{
  "hidden_size": 768,
  "head_dim": 64,
  "hidden_act": "tanh_gelu",
  "bias": "all",
  "init_std_qkv": 0.0232,
  "schedule": "wsd",
  "decay_fraction": 1.0,
  "final_lr_fraction": 0.05,
  "max_seq_len": 1024,
  "train_tokens": 596100000,
  "dataset": "wikipedia_en"
}
MLP neurons of a small language model. Each row is named by its layer, matrix (down: output weights) and neuron, and shows model dimensions 352-447. Each number is 128 + 24 x the weight over its row's rms, rounded and kept within 0 to 255. Numbers have three digits each.
A block is one neuron, or neurons of one layer that tend to fire together. After each block is what it responds to, as a language model described it from the Wikipedia text at the highest values.

L7.down175:164170099136115121090122127144077108143108147083139096114130134143138144109119132108123092143123140167112141142124113136114111145110135087138135149115117106112173123176127130135169105123151159118142156142156081131134149115127155087120132128139107116150119152126097106117090135151096142092
L7.down682:113169085145169110119080126100144102118099117117104153096158145132140108112117174111153118078157123108122137147123171125115123144125174157140120126119123153122112122104118140126093108094124142173091124129114136181125131140087119136112119185131103109100129121107118138111144151185098147146
L7.down816:105104128105142152097137132116113101131139124091123138121136123123148121133140122114109133137156122121083079146139167153099123165157123114166162128147123133160133126104157160138107108126088128088114122125175132134162139111083142075109121109120121134177133120143124117122130098141162101140
L7.down1452:134105123114137112153153075164150104113102121094113087118141142141116129099121155131171142070162141146130146102114092153132164114087110099110113141099121153100079127129137104116092116113076132130123095127124115147157144122138194094117110137108137092115102139114112106109121112116146129146
L7.down1655:145077115119127108136116184090115147121099148132107119131109160175089126118106155148122133164075128145158163091147111146130121123121133104142115174146098155142117134113153135160160093148131119143144140101159121119112122122103170131087115144119083103163084175126168163126114141126137124132
L7.down2250:144077119097122125099124150156111123144150100102160130107119128111171165115121124092153095103140111136118149109126100142103110111099123144109103094125073115115098094154133154172090091111137138133161147153142103139121140133159186113134121104102089104147158145152129153120134137153129112171
L7.down2314:113123113096126115151101124138092146145098142090142116118143157147110109109127143167164120158130105133166137121150093144141086121171160172159132151151138114138107158125125162137151131180145128187104137120115102187125148119117114160110144117126123127143177117106106192109150137119149129171
L7.down2595:112115097100129122145097156149139128115130136123110144101157137100120104117124088104115154135127139113131059138154135143115135099162138112153098148125175137118094130149149118104117121105134157120125117171111155144203086108123154110131093126114141128141107130131153101098148112134141144123
Description: Sports competition context. Tokens in sports tables and prose that lead into a named competition or stage, such as the before 1920 Summer Olympics, table pipes, "for the Champions League", "Semifinals".

L4.down1948:128148124182097152107115115131123135156097147131170097107137178143174141175152105124165106124137114111140109098151166150082107115150139104150128112107166126183169110160118122100149133116143075127125114139089116134117116122124144122146126170085164115127146123149123114109152145122154142129
Description: Numeric values in tables. First digits of numbers in table cells and infobox fields (totals, turnout, molar mass), plus words just before quantities such as about, nearly.

L5.down578:086129124138150112126118118128097155156135095147137178141092103166119096129103150152094155164158158153082105138131129128127120116143098155123133133147110093138149139135106131148138115133105121148120135129096132129123126109118134178142155171134098119132101194138093139115130167134155192134
L5.down589:147123152175146125126124121146170143162118098143110121185124106097115133158100094092077143109092092106132116118132093131129151145143144108082151126193119152123118097143132186131109111114147124128140129172114144138151106142130142144106144132079113102121135107123194130120096103151100114120
L5.down762:148124120104118093127101139129130138160122100113138112092092093118119129144141135152133148102140126105156139108158127134153139144141161117119149090167089129144114081121149114131134091126142127137080155094136127098133139163107106114093137145136144127086126160151140127105069110145123127122
L5.down1322:103117109137156112146117095123137145094118142145097119163065108118103100119151109109105169131102140118162146124087124139118131157142122097109136103152129173157164121151119120167118073105088149128127097138104104123150094155141145110128066105123115095149126112161098131141130163148109127112
L5.down1402:116119122112182098158126155152109142146113132113081143129181084124146114151084149099142136162154140100149102163091157149090125182133151134143159136163105132098076143116159142131123126146137132100108133118136101121131125111137128100134083106134112112126133113119142119106129134116136096112
L5.down2059:149129134099074113133129092116141136077175179129110112097094137078139099115128178142119136151107106156100123128136098104130134123151101120147082122165150142065098174138150123128106117113151120122126108124165095124114123108141178133116145098107099122157113152145125113148135147153103086139
L5.down2493:132117125143148150149145140127101101136143133172112141117127155143159120139125125120141144170159120141116092167077097134166106126087133107112165138132127151133117140135119088145120098111140115138122140138146149142120118138115129166110135126136138136155108158131143133152077174147128115184
L5.down2907:132116128144109120125099089147099132095142126154108120173115145113154147119078118113106147095125149136145144155098134150110128096104129143142117169170123105178110074129107136118118092131118139168107110118134125126101105221118129098137152114148100161131111146143131105064110156118117135123
Description: Row-ending table pipes. The closing pipe that ends a row in wiki-style tables (film lists, sports results, election tallies), and more weakly sentence-final periods in prose, as in "College." and "region.".

L5.down79:112128118152138083189125166138101138115133136082112164149113163108094154149176169148110068116112112136148157124120112127123127135095134134129143132125124160128099154136129117134105144130144126122132136143154124106132154107128116144130142129149098109186135137128129071159127136145156124182
L5.down427:113137116127108139142129115118119135142129111127080134134102098148152127160123128104120096146108139153100161140117096108066118132145103136138116119141163129140110099127135118100119152118114157137157176140135114086114122093132130129145100128121121141151089125140112130137093118137111087132
L5.down575:121087122154145153103142137100129105138114099099144131122142101147085133141150105156131128129123104151116116172155132114114129158137098119169098132133128110147128130180187140161154097118100155141099103155130106128165104132132150136101107157079096129121136143139095149133110147184106094125
L5.down1110:156104129099086106098119157081110109145119139133095114131141141146144099139114144098183109123099140105177167133144155147110166131145119137155086166104130157146098160108102098126176128135141138123135159114129154111122108124120157109146121143125110138112147088126143097101124144132079154163
L5.down1405:134107113100085111100164117110112131085118137123138101112155125120134109125111135120158100183105171117106135150153122090072171154134124087138141124199132144114103151121110123134141121139101105177157157105145137106133148131120122141129137128112136100112093126125114135150129131135128103108
L5.down1916:135118096145110061123143134108166147137137093166103140127130090112129155154111150141140128122120107142120145150126165145109160139089064087128086118154107126164109147129155108183112164118126119141128155115128124173111131128078149138093128150134137111153125092121079118132138123150095131083
L5.down2481:127131139141143111125078149134127127069114127149092151097101128135126125134143111134137136126134147123099150131085177105172137186121104151135101136138082127174144103136112140140133144103135118129138169124150089136108112121140098109138135103136087067117150148153084142157125136146147120131
L5.down3026:182170120083113088102161106095124125133113071088181164169126196133154083095149140163148147140111110150146159161150094129127112095123116108143099164173136133124111150118141127176145175151121133097136147136131110117162109085093102102116106111066110132127092125118127147134130136116135084108
Description: Sports season and competition names. Tokens naming a sports season, tournament, or round in sports articles and results tables: season years ("the 2000–01", "2022–23"), "the" or "semifinal" before a competition, won/lost, and table pipes.

L5.down388:159096102070152114139115120111165108128125136106141158151103136092134130113089173112127151094121119097123156128128192111169172110115136169112124140119134142133103175125099150092096077148144168148109157162136159125165160135141147122110123161146140152123134144108143139151135123106153138107
L5.down638:123168097124151133111122129129120120117129109129145142111119121151122131114149111066142098101114129149166146145118179123093135100128132139140114081155134103130086143137128168128154150124111121145158124162173168160149130106123147109111144091138120121135103121105082114138164172122186142079
L5.down1117:123111198144113078163134172110124125160155148072125095114110152103131094121110152108113167165112098088129112142158132142118141123166136146087137111117131127150146123103082133141102101099127131124122117112157128104104121085165130149114138121144115152133121103082144180118148176163119112140
L5.down1248:128135115130143106138095162176145108098122147098197105102105124141141077110102186092137131113135111082176101098113160120095136084158122126103126101187119116167117137067141113123133107134109151162146137153119150161127102142117109109105172128128077107112150125127145164111119086109151092100
L5.down1339:152100164122130186126064158122151144115124157111100164137167110098100146141100134143066163135129108113134125116180100114091119130122125174135079131066161104136085112103091118131118089134114074081116118171166140134152089119132139164109131112143121122120119146150146134145116122176122121097
L5.down1622:126173108106166131118129118121112190122125103156116108135109109120122078133065148119133127125142121138155123132152149160115117095111161170098130135153155168122112098126125111098099146129074132135093117110169155120098112148153124156129171134156127116153102131119164155096119132146162164133
L5.down2471:091100108120157127095120117129110126112124106101122117090121169109151141099125108160145142156145144144140163121178174107086160105123127119149103126106141099124140121110133131114138099160157161173078123144138134141141128132136135163160095167164154134091134109181163089104136138195094127128
L5.down2627:142134120137156146127088093105093108112152165116148139103110135129085132136147162141121125111094139163153106131124145140122108135127114149148124124126142126145104098095125167151129140158106139113105173159122148108195118102157118099145158140125107096162069144118171138113133085138131101135
Description: Preposition "in". The preposition "in" or "In", often opening a sentence or clause before a time or place, as in "in part", "In 1897", "in the field".

L7.down1271:129127113147123130112146110112106171102141134098102106155180132160104070143090111143145155148099100082153128115084108114139167123120122107155115120123129119113149130128136116130115117108147119110107106118119108112115094168135101112139091125135144133098139097123112144128221091079144141128
L7.down1868:106133102108142115151103125120144126125113113146113141068123128148092134135098120131095147131121135166152110138118087151155114138134132100114125122160097145067137076137103157128123132107104141127131130135105127141125103099085104147132116146179180131122149120108103114123100123109158071106
L7.down1931:114130121158116132119125113132133176113137108118105135129139141113120085114136119101123115124179138129170135159092130172133159105124146093095121181116130142041166113145076141130138136104149081140136169113102121146139127141116156127136117127134171129128139117103103143164117124145144102134
L7.down2025:137121121119119105129124122120141142106109106101073145144167177131160151095117147069171132112128112171098136156169074151110073121134196128147122123136125125063114117138113101165135139164101135112103151143132111147118114155135128151095065150092136128127123075133077146109155153117110129119
L7.down2267:113152138154130073108145126111136113113107167086092112141117155130120148121148088156141114165164128171122154129088120138119141104119144122159119140116115100165150132142106121112150096147159119098103167118127114165097154133172163131092152133145097128130106113131114143130138101160081128108
L7.down2348:146129085123102125149108146190145113160121138095115139113121120144144147138131149140117164160126139124137112145125115133153155134193160135079115140129154122114067089128122134169097128143130095110128169142095145157147099146135131116122127102074125149152157134132115147118093080152133135131
L7.down2365:110097094134138100133120194136128119095129127126136150128129120161117099118151111097137141115083104152118151151112158159148100136143143148132155128144160128142114153124128111135111121105180175115133134144130091140139152168117123078128146129119083173146191114098154115138140117122131107100
L7.down2799:136127110112169124107135119123149111136095114111118084143116130142077144166133132129149118121162113139127141122128127122150124156126122167159142180112130154123114107158134101137136083100184110126127107110152053150122129159097138101168113141124145109099192133150127122130179144135134120099
Description: Pre-verb infinitive/modal slot. The infinitive marker "to" and modals like would, can, may, coming just before a bare verb, e.g. planned to, PRS to, would assist.

L7.down112:114105116128129174108146106146074127085148118093142081137146153117115083131111142116133177131114129167119130134203146112099119175133168143153130108120108147134121128128122127130130101151146111110105119119105138084144112087129104144091090166161094133134111075154150088106127118128085155153
L7.down197:154118117150142117129163119130144139113151086138136099127169099125105109152138128083183176131117123173150094168127151135169164180125124140137100109099128154133131118088132081124101130134105113122145160147183132138108112105112111154074110106106124103138174126100108081140124099148146098092
L7.down428:106154137083152130104118117130137152111133144162133111154142146141092128159157147122129145136113126141099135150085134143151127117140124113104131098113140095100127111159154111137161157115110115081089090101150124107128170131152167124169115133102109123156116073144106125127113132181095134123
L7.down564:148130100112166070127182119097121137137133147145141095124144117135147164139140127122146153134112120093120079135157177127117169123165117148125134185101141134204106086150171138090105145116141112141053059155138132127133166135075121110145180142118108115124148122142118116081139124153140139167
L7.down980:163137140166096122108118128098132104103103147124163113107133115116123120126108109133071157152101118109160096133156139105124109124127150120121143085164088115093106136124149128093143102137118119139105142148116110120158146136120133110116146134125131150140097129126131142130139115155127127114
L7.down1463:191174145151111130147094145101155137111102131104187128126111136168138099135056120143109137101130144114106153119145126057164091124122112120094113143105128136171147170156177122083158114114139124179121122153105103100162165108134140120138143154127127123152105121142157118120086121159120115141
L7.down1564:093160159104115107113104112084104121120155128111142154129162153136126148101087099111131178164124175122144120124160093131126185140152116139145109138141126143115109139166132137171121156129115145109119115131178116102139116084144152106128148086176160136141150122123132131101069152114105113164
L7.down2953:094147122156127156139125150129159141121136145110117138114126157123129093126119108091143126136122124136101160114126137119102120114104117142121111131140130124109136141135166153151198120150163118128127126126126077120136135089108114125144065127101141150149161159148145171170134118151102122144
Description: Phrase-final token before closing. Final token or word piece of a phrase just before a closing parenthesis, table pipe, comma or period, often a year or date range ("1921", "2012–2019", "ago").

L4.down1770:127121157142123100109196131146109148164119132105109129118140130131140117138179139074187145113130126102150122169132108073125131125143104173162109147095147101162128158113147136118093135135142151123126127108080146145128135129149147103156128130074104134101107128077138134135152104158110133113
Description: Range end points. The second half of a span, chiefly the end year or date after "to", "until" or a dash, as in 2007 to 2012, 1842–1916, 1999–2003, plus score ranges.

L4.down294:118091096108131108062128155131112117135131119134138103123115128157147120097144145110099204119126148145130121114129097152087158088153163093099115132115108135149110123105100137174133117123125125169117183087131115116145160125127168101097116155100099135132126121145115121113139119132131154150
Description: Event and season names. Tokens inside the names of competitions, awards and seasons, mostly sports (FIBA, FA Cup, 1997–98, under-16), plus other named events.

L7.down148:181125112127114146103160130100098150117154160091136146104113128147134126172121122075111151131180149100124118147156096124143117162141129124101107119083108124063140132096110149125130141124101080103104132085140148156110096150128152146126069117139146106125118141138129135118138103158125162129
L7.down230:091131145174149106124100132146118153175152110111071137162164085110116124163123113118115158136121123119108089101109153162161085153112123130117133134106108132159127115129122134151147105192102111126085130157167131077089095088145152108111142131140156101104118103130144198140103128104127095090
L7.down503:108121183148107110164109105151127147153132137145141112121163093128121160129097125103134154133099133103136140137108135138116125149165135154118111165110131138121096116159138120163133134101101124141134157163127194076112137152163070145080109153119134132154134171164129130171131111117135107113
L7.down534:160115104116149162117149129137174158102103199113151125104142112091140127145119127129130158135119123141136161089127092148113141078170117139130137116110112069137133134120117075139162141126103115130177146127116112107136123133088114103149119163112086089171162099150122157140158152138173166145
L7.down756:162177106148152110129130147132088107119129096117122129137135117139127185128112114136135057100076149112141126150157101108110142127122105153102139131123160148121109154117149123126117155147101125115113132166123189166150131131135134095131079121128161102129135130150128143112115167099189099097
L7.down1088:158146149092099114115133098139128186148142110107139103128103152182118160118154112127145125089144162114129115122107104151127133138133149109120174154107132165163122125094132119125156101163093134148107109122162129095094112179119148116065185114109123085138161141113102113144155150142139150157
L7.down1307:110136145107140132122164096104111152117114109091174090126113105150173162135126153134126101139146121123119133118118122118173120131106129167191134195106126119118109124124126116107120131186153151092137128136119103127092114166098110104126142108176083106112116149115117145148135109124154099126
L7.down2319:102113127162124088117137084088093162094127073107133149108146110110092135106139136160088123123120117132158136091111112132122125130116144138164124091128130185135088105131127160125145137147080136082088090141120102132140178102110111143116116140167124135132056115097159157093183131147148100157
Description: Word-initial L fragment. Single "l"/"L" tokens split off as the first piece of a word at word starts, after spaces, quotes, pipes or line breaks, e.g. l|oudly, L|ong, L|ike.

L4.down1725:124127119129125150114144115084092122139099117086116130129133120165109208071140139135130115166068163135132118128130121129129121124146161153129148104104106141126123134165106139141138144115105123096143113094136107121147106096116092124129136204103109133144115176127121115123102151136141149122
Description: Period and dot tokens. Periods in any role, such as sentence ends, domain and decimal dots (Crypto.com, 4:30.19), abbreviations (Mr.), list numbers, plus table row-start pipes.

L4.down2123:137102162133120113130142139103143144109100131140125126106110156127113072148131139113144172097151130151152153128094137142126152125142124162115164090151120178122112138150133078117126112106092174097122146144176146126132133122169137134092165118132149142125121132124151136082107145114168124145
Description: L/W-initial word pieces. Short pieces starting with l or w inside names, foreign words and abbreviations (Le, Sch-we-iz, L-le-wellyn, STL), plus stray 9 digits in tables.

L4.down2824:148109098135130140114165108121144069128176098130132099107100140150132151124113101164146140096141121120151113102107191094117110160127153129146160188142130132143104097123100134105131142142166116160123071094088140109120096143149076089147122142076148119108135129145185144130135154129097103137
Description: Verb-phrase slot after modal/to. Tokens that open the verb slot after a modal, negation or "to", such as infinitive "to", "not", "otherwise", and first pieces of verbs (prohib-, ass-, den-).

L7.down323:149180093130159121134193125075154102100126120128113188098130110163158131119123133159137149123130103120125096080152130120116136137132140127104103138094110096100103131153086144117131169140132158122163105131133096120113158124138146153121133144109168107089100094102120181093118098139120127131
L7.down1365:160116102132096132124145140089157089097131079154155101093130126135127134118139126117066148135132107094143087083083124181077088106141128118128108104139122125148184150129171160131149113122149135146087113150160131113126091162100194172123101166124153134161104140099137132112099122116134109131
L7.down1536:137117111144133112115148138034130132136100151158158059139148146129133164126118144170143090129135157133142140042146113121112138063141140118125139079154083134192132090155113065163156133135123141143111096142125106166142160104131116133180122145104128149145120159121126162158091129092132109140
L7.down1609:102132138118130124093138133143168100157136124099113124169133093166066170107107094148100126122060150125126096067110152117147079161150089137103134144145128131105103089110158109131114172104133107098119107144117099099118100165112149126099087149071113087107158139125167094185120133100147115125
L7.down1843:113151138164120126127127109107084131146169109116141093138121097096136086121083103152132129125134153127137132157127102105104141111159140112122083174167131081137096133118149143133128121097114101138105105160119109104145142132118137106153147082108101129152137110117116145150131147125134107125
L7.down2228:130113114121164152138128118099136125113161154146140108143150180142121159114176105121160121110169157152132158102144127118167173111126104147143144143084128173099126134141115160100150105158111127098127138107134125119110157144142122176164147130160117112166107125124146109158135152108104125105
L7.down2904:146143117088116124127142152105128145100154098111136097084131142091135115115139159158129126133145123139081116138138117137118138107116160112108146132127151100081146159145144083139107160135172170108129113106105109091125097109129093147154115133092132114132067141134109139156138147146113139101
L7.down3011:114151102127085195171144127133103136119125106109164099087172132140139125100141153152151146147181102102181108093113127151115109144123128133165143127160142151154103145107150133178184173149121092128148141116115138136107157152115128104149115148076161137079141157139132106108098106126103127120
Description: Digits in large numbers. Leading digits and comma-chunks of multi-digit numbers, mostly totals and attendance in Wikipedia tables, such as 29|1,|661, 18,|912, 3,|773.

L5.down614:123143102135138168134175159103172108153131068125146143128122101154094146115126137125161131118174118127135109141149104118095150134127119150083155144087187104174144138105103160138080097090136121133109107113161078127129100113101161141135158137123125133120137121130118097141163112109117114129
L5.down1354:086142113104188149120144128131147076112164080107125127120134093120072127125157139150145119168174134108146138079106156142103142123111109109139166163116103103126123128139092169101132131104097130128121120130126120141138144112111150136130153091109088154115172132155104100116111143092111147079
L5.down1422:136094140119154115147105143110133130096122100139096129123163107137111113139125112146102139138114139111155114132172108137102104117116101105115175106126144162119128124138157170118159128122124120105102105053102127125151154145093104123145088118103126121116087144185189162127132135092130115048
L5.down1773:098114119177179191112140115076162109102109119109113104125133134121112152138121154133125171107147119146117089128148134139143097180093145106146126101147063131173146132076143127118127102117101150135109107124146127129137097112147102165128156155117142108104174133094145117095109102131159166149
L5.down2325:158122155140089126073120132098152083119140095118104123117142131124076128089087066125131134153144119156130123100149169137153098128106100127149093146128139137133141149137094084113157134127169146099155110168172130096119125160140171098115143151117089128101174119107108150142148149129105132108
L5.down2384:180142118171098169114157114142119082151131103164118142146157132108131093085123099132105168126149148091152093110118146104109130130125110125148137097140068073114083125118122108105093143116127133165144148182122136114101118116123140154135160101138139130164141131149138108081124140135117103130
L5.down2426:135107111148129101123112115148147094108123146152170121075126104148136140160130157106150141096124116145130166114118114107115129161175141157139128182134092142130107115132179140114089116112125148157117111167143078137108114125114079124120172128103110137136142111110146157118121084153116158147
L5.down2604:170160144141157161121130102136146135115130116133134137129148132141104111091144103154116214143136090124098084118108095125116114172118136147149140114133163125091097124127150135124102126148109141127124073110122102162124113121109078124133122110152150133109131103071141087097145155162094095067
Description: Pre-verb infinitive/modal slot. Words right before a bare verb: infinitive "to" (first woman to win, required PRS to stop) plus modals would, may, could, and adverbs like only, -ly.

L5.down338:103197118128189133117151084169119164100127146112081094152117131138120136116151111083116134112136132170151125177167119117137101118174103144156181119138109144069102127107138145104129145075158155161130118136137137129141098134094169148145161138115149165134105118110130141147117143138090099129
L5.down410:170145127161113156086137128129139120109124126113107103096162120171168144093128132160147141108116142139114100130090130162179130132135098113120142158103093136181123112128162099094093160130181139119156100119124129161112080139141121117155135127103154107147150178153122135104136070129148121125
L5.down744:110104128130146151146141098092078155141142126114175102150119121144121110151132116104117169092141070109133134103142107142147159174132142089126139127143076141112124100151121107107151112116115123131180095108132148121109111099110115152119113148148138113136125087137139108138097146151138136121
L5.down1154:125093131114089132130124140116085078167134127098135085122092111087126149131161149144087118137125146127104099118134144147101116128126115159091138140166145130141118161151146115133143131082160128128106115136115066092135148114161084138133140102137114131147138135136120149111176118101120143134
L5.down2323:145137071088154136141156139110135163118145105160133143118088173131170136129099113090131153155139128080120123081119153128104138129126108110141133124138095112072159148124097131154125131148159141100114160120157104131122143139127118129126131125134143091101162185135152119094139149128152139117
L5.down2516:120084157107153142124135116109098088150164114138134123112113115144124170127128109128154153088137180176126166135124121138089140124120133163140131111152145099149128143118142104162094104143126096100092076120133116147194109121147118143158141149131127095130116114125124130110151134170099132139
L5.down2547:107147094131095119120115112164104110128116135110130128123151125141147155079132146123120133139099142097101106144075149159173134120139179117110131155130098089135133127135145149128104144105127110116138103127153130140123088126155106107092134119088157087094136139091183138185123148145061162140
L5.down2626:129134144130093121147134094108192104123108120099129048127119144090102132112161137154140090078132127141139152121096111154143112099153112094144119138150149135162137124108160097120213116129146152158109131151100130085141123112084117139099094160156175141111149137103192125148140112150121106115
Description: Table numbers and rows. Thousands-group pieces of large numbers in tables, mostly election vote counts (9|0,|585; 13|5,|872), plus line breaks after table header separator rows.

L7.down190:100081107117131156136112136150114140115145083109161090106155112137101142081130147127100129118135118142106140096131155114130108133137146147158140115095112156125108111155107129068113084080139085119158164125124107096134107140116148111136120132122142137152156210115127149098149149176130148113
L7.down221:104143124114094194124084093114137141128159148155171090088141119119100155106107128075111101156107090142136105113128142123120143107135087143097092157148118130130150089134134133112121157141122155152117145110115132100157133125110140143105134129069131114142154125117090102111169117146101102153
L7.down745:125109108119104120150161126156141133124120130106095094142113089125158108157135102128127128124112159132095119145106061105117111127091085112116129091116125156130135113124102146116122126107148113089099160136117142164120132129151144139167147109147169114125058156104166101104109140094120122108
L7.down903:104111116130102110106100122095090126121108111125112051128158132142107139101139155088122144115106144157105124142174131117129123129083125130111155127166133110174147127092124105153147110111121103115168121134141097139133140171149150080133140134089173084159154159126094164149152138135090096124
L7.down917:080105126138117160103137156109094101079127157103099132105107130156123112134079118141182106094104129154126138130099082160131088146168153065129130115139166104142163137131117158163165134110141120122111127110155112125140109132114121159102153114131115125100125090088111163117165066162092089136
L7.down1374:146120159091144134108133156154156133162092137137143126123138103125136108067104136092085132114121063154117132096139153143138158149128132134123095129134121090181058153127106149115140096140069116104110135120147138107138127139141097113098134133106139155161159120111112145154125117100145102091
L7.down2856:136109129102131118133135210128081189105089124162111120127126180130109119123116133142171096192116147152127113134105091160136100122131119155139155111129116121140135111133082113084112135161088086123125160150152097129202126128104119129160122107121136097135131153140162160142126132134137152067
L7.down2931:146138130121101114126129131133130167134151116172158094177122114097140149159136135148161132131124128153121142093117160138151114118125123143088151141128124132152142132134198125118133139106127153144144142162114116129186112140144171141158125105158141106157157149119159152134134138165093134131
Description: Sentence-ending punctuation. Periods (sometimes commas or closing parentheses) ending a sentence or clause, strongest after opening statements about films and TV series ("directed by X.", "the series.").

L4.down1945:137094136131132092102151111147123079113126124091126075109087138106168105073112120111124097132124108076167101107113113180157152092142098164162124169095126125129110104150149135136131126166108155157146129120127091107119129160146155151084135163132137164152147208154117159098151089127100090142
Description: Prepositions after noun phrases. Prepositions, mostly in, also of, around, at, that open a phrase after a completed noun phrase or clause, e.g. locked in a convent in Rome, added in 1912.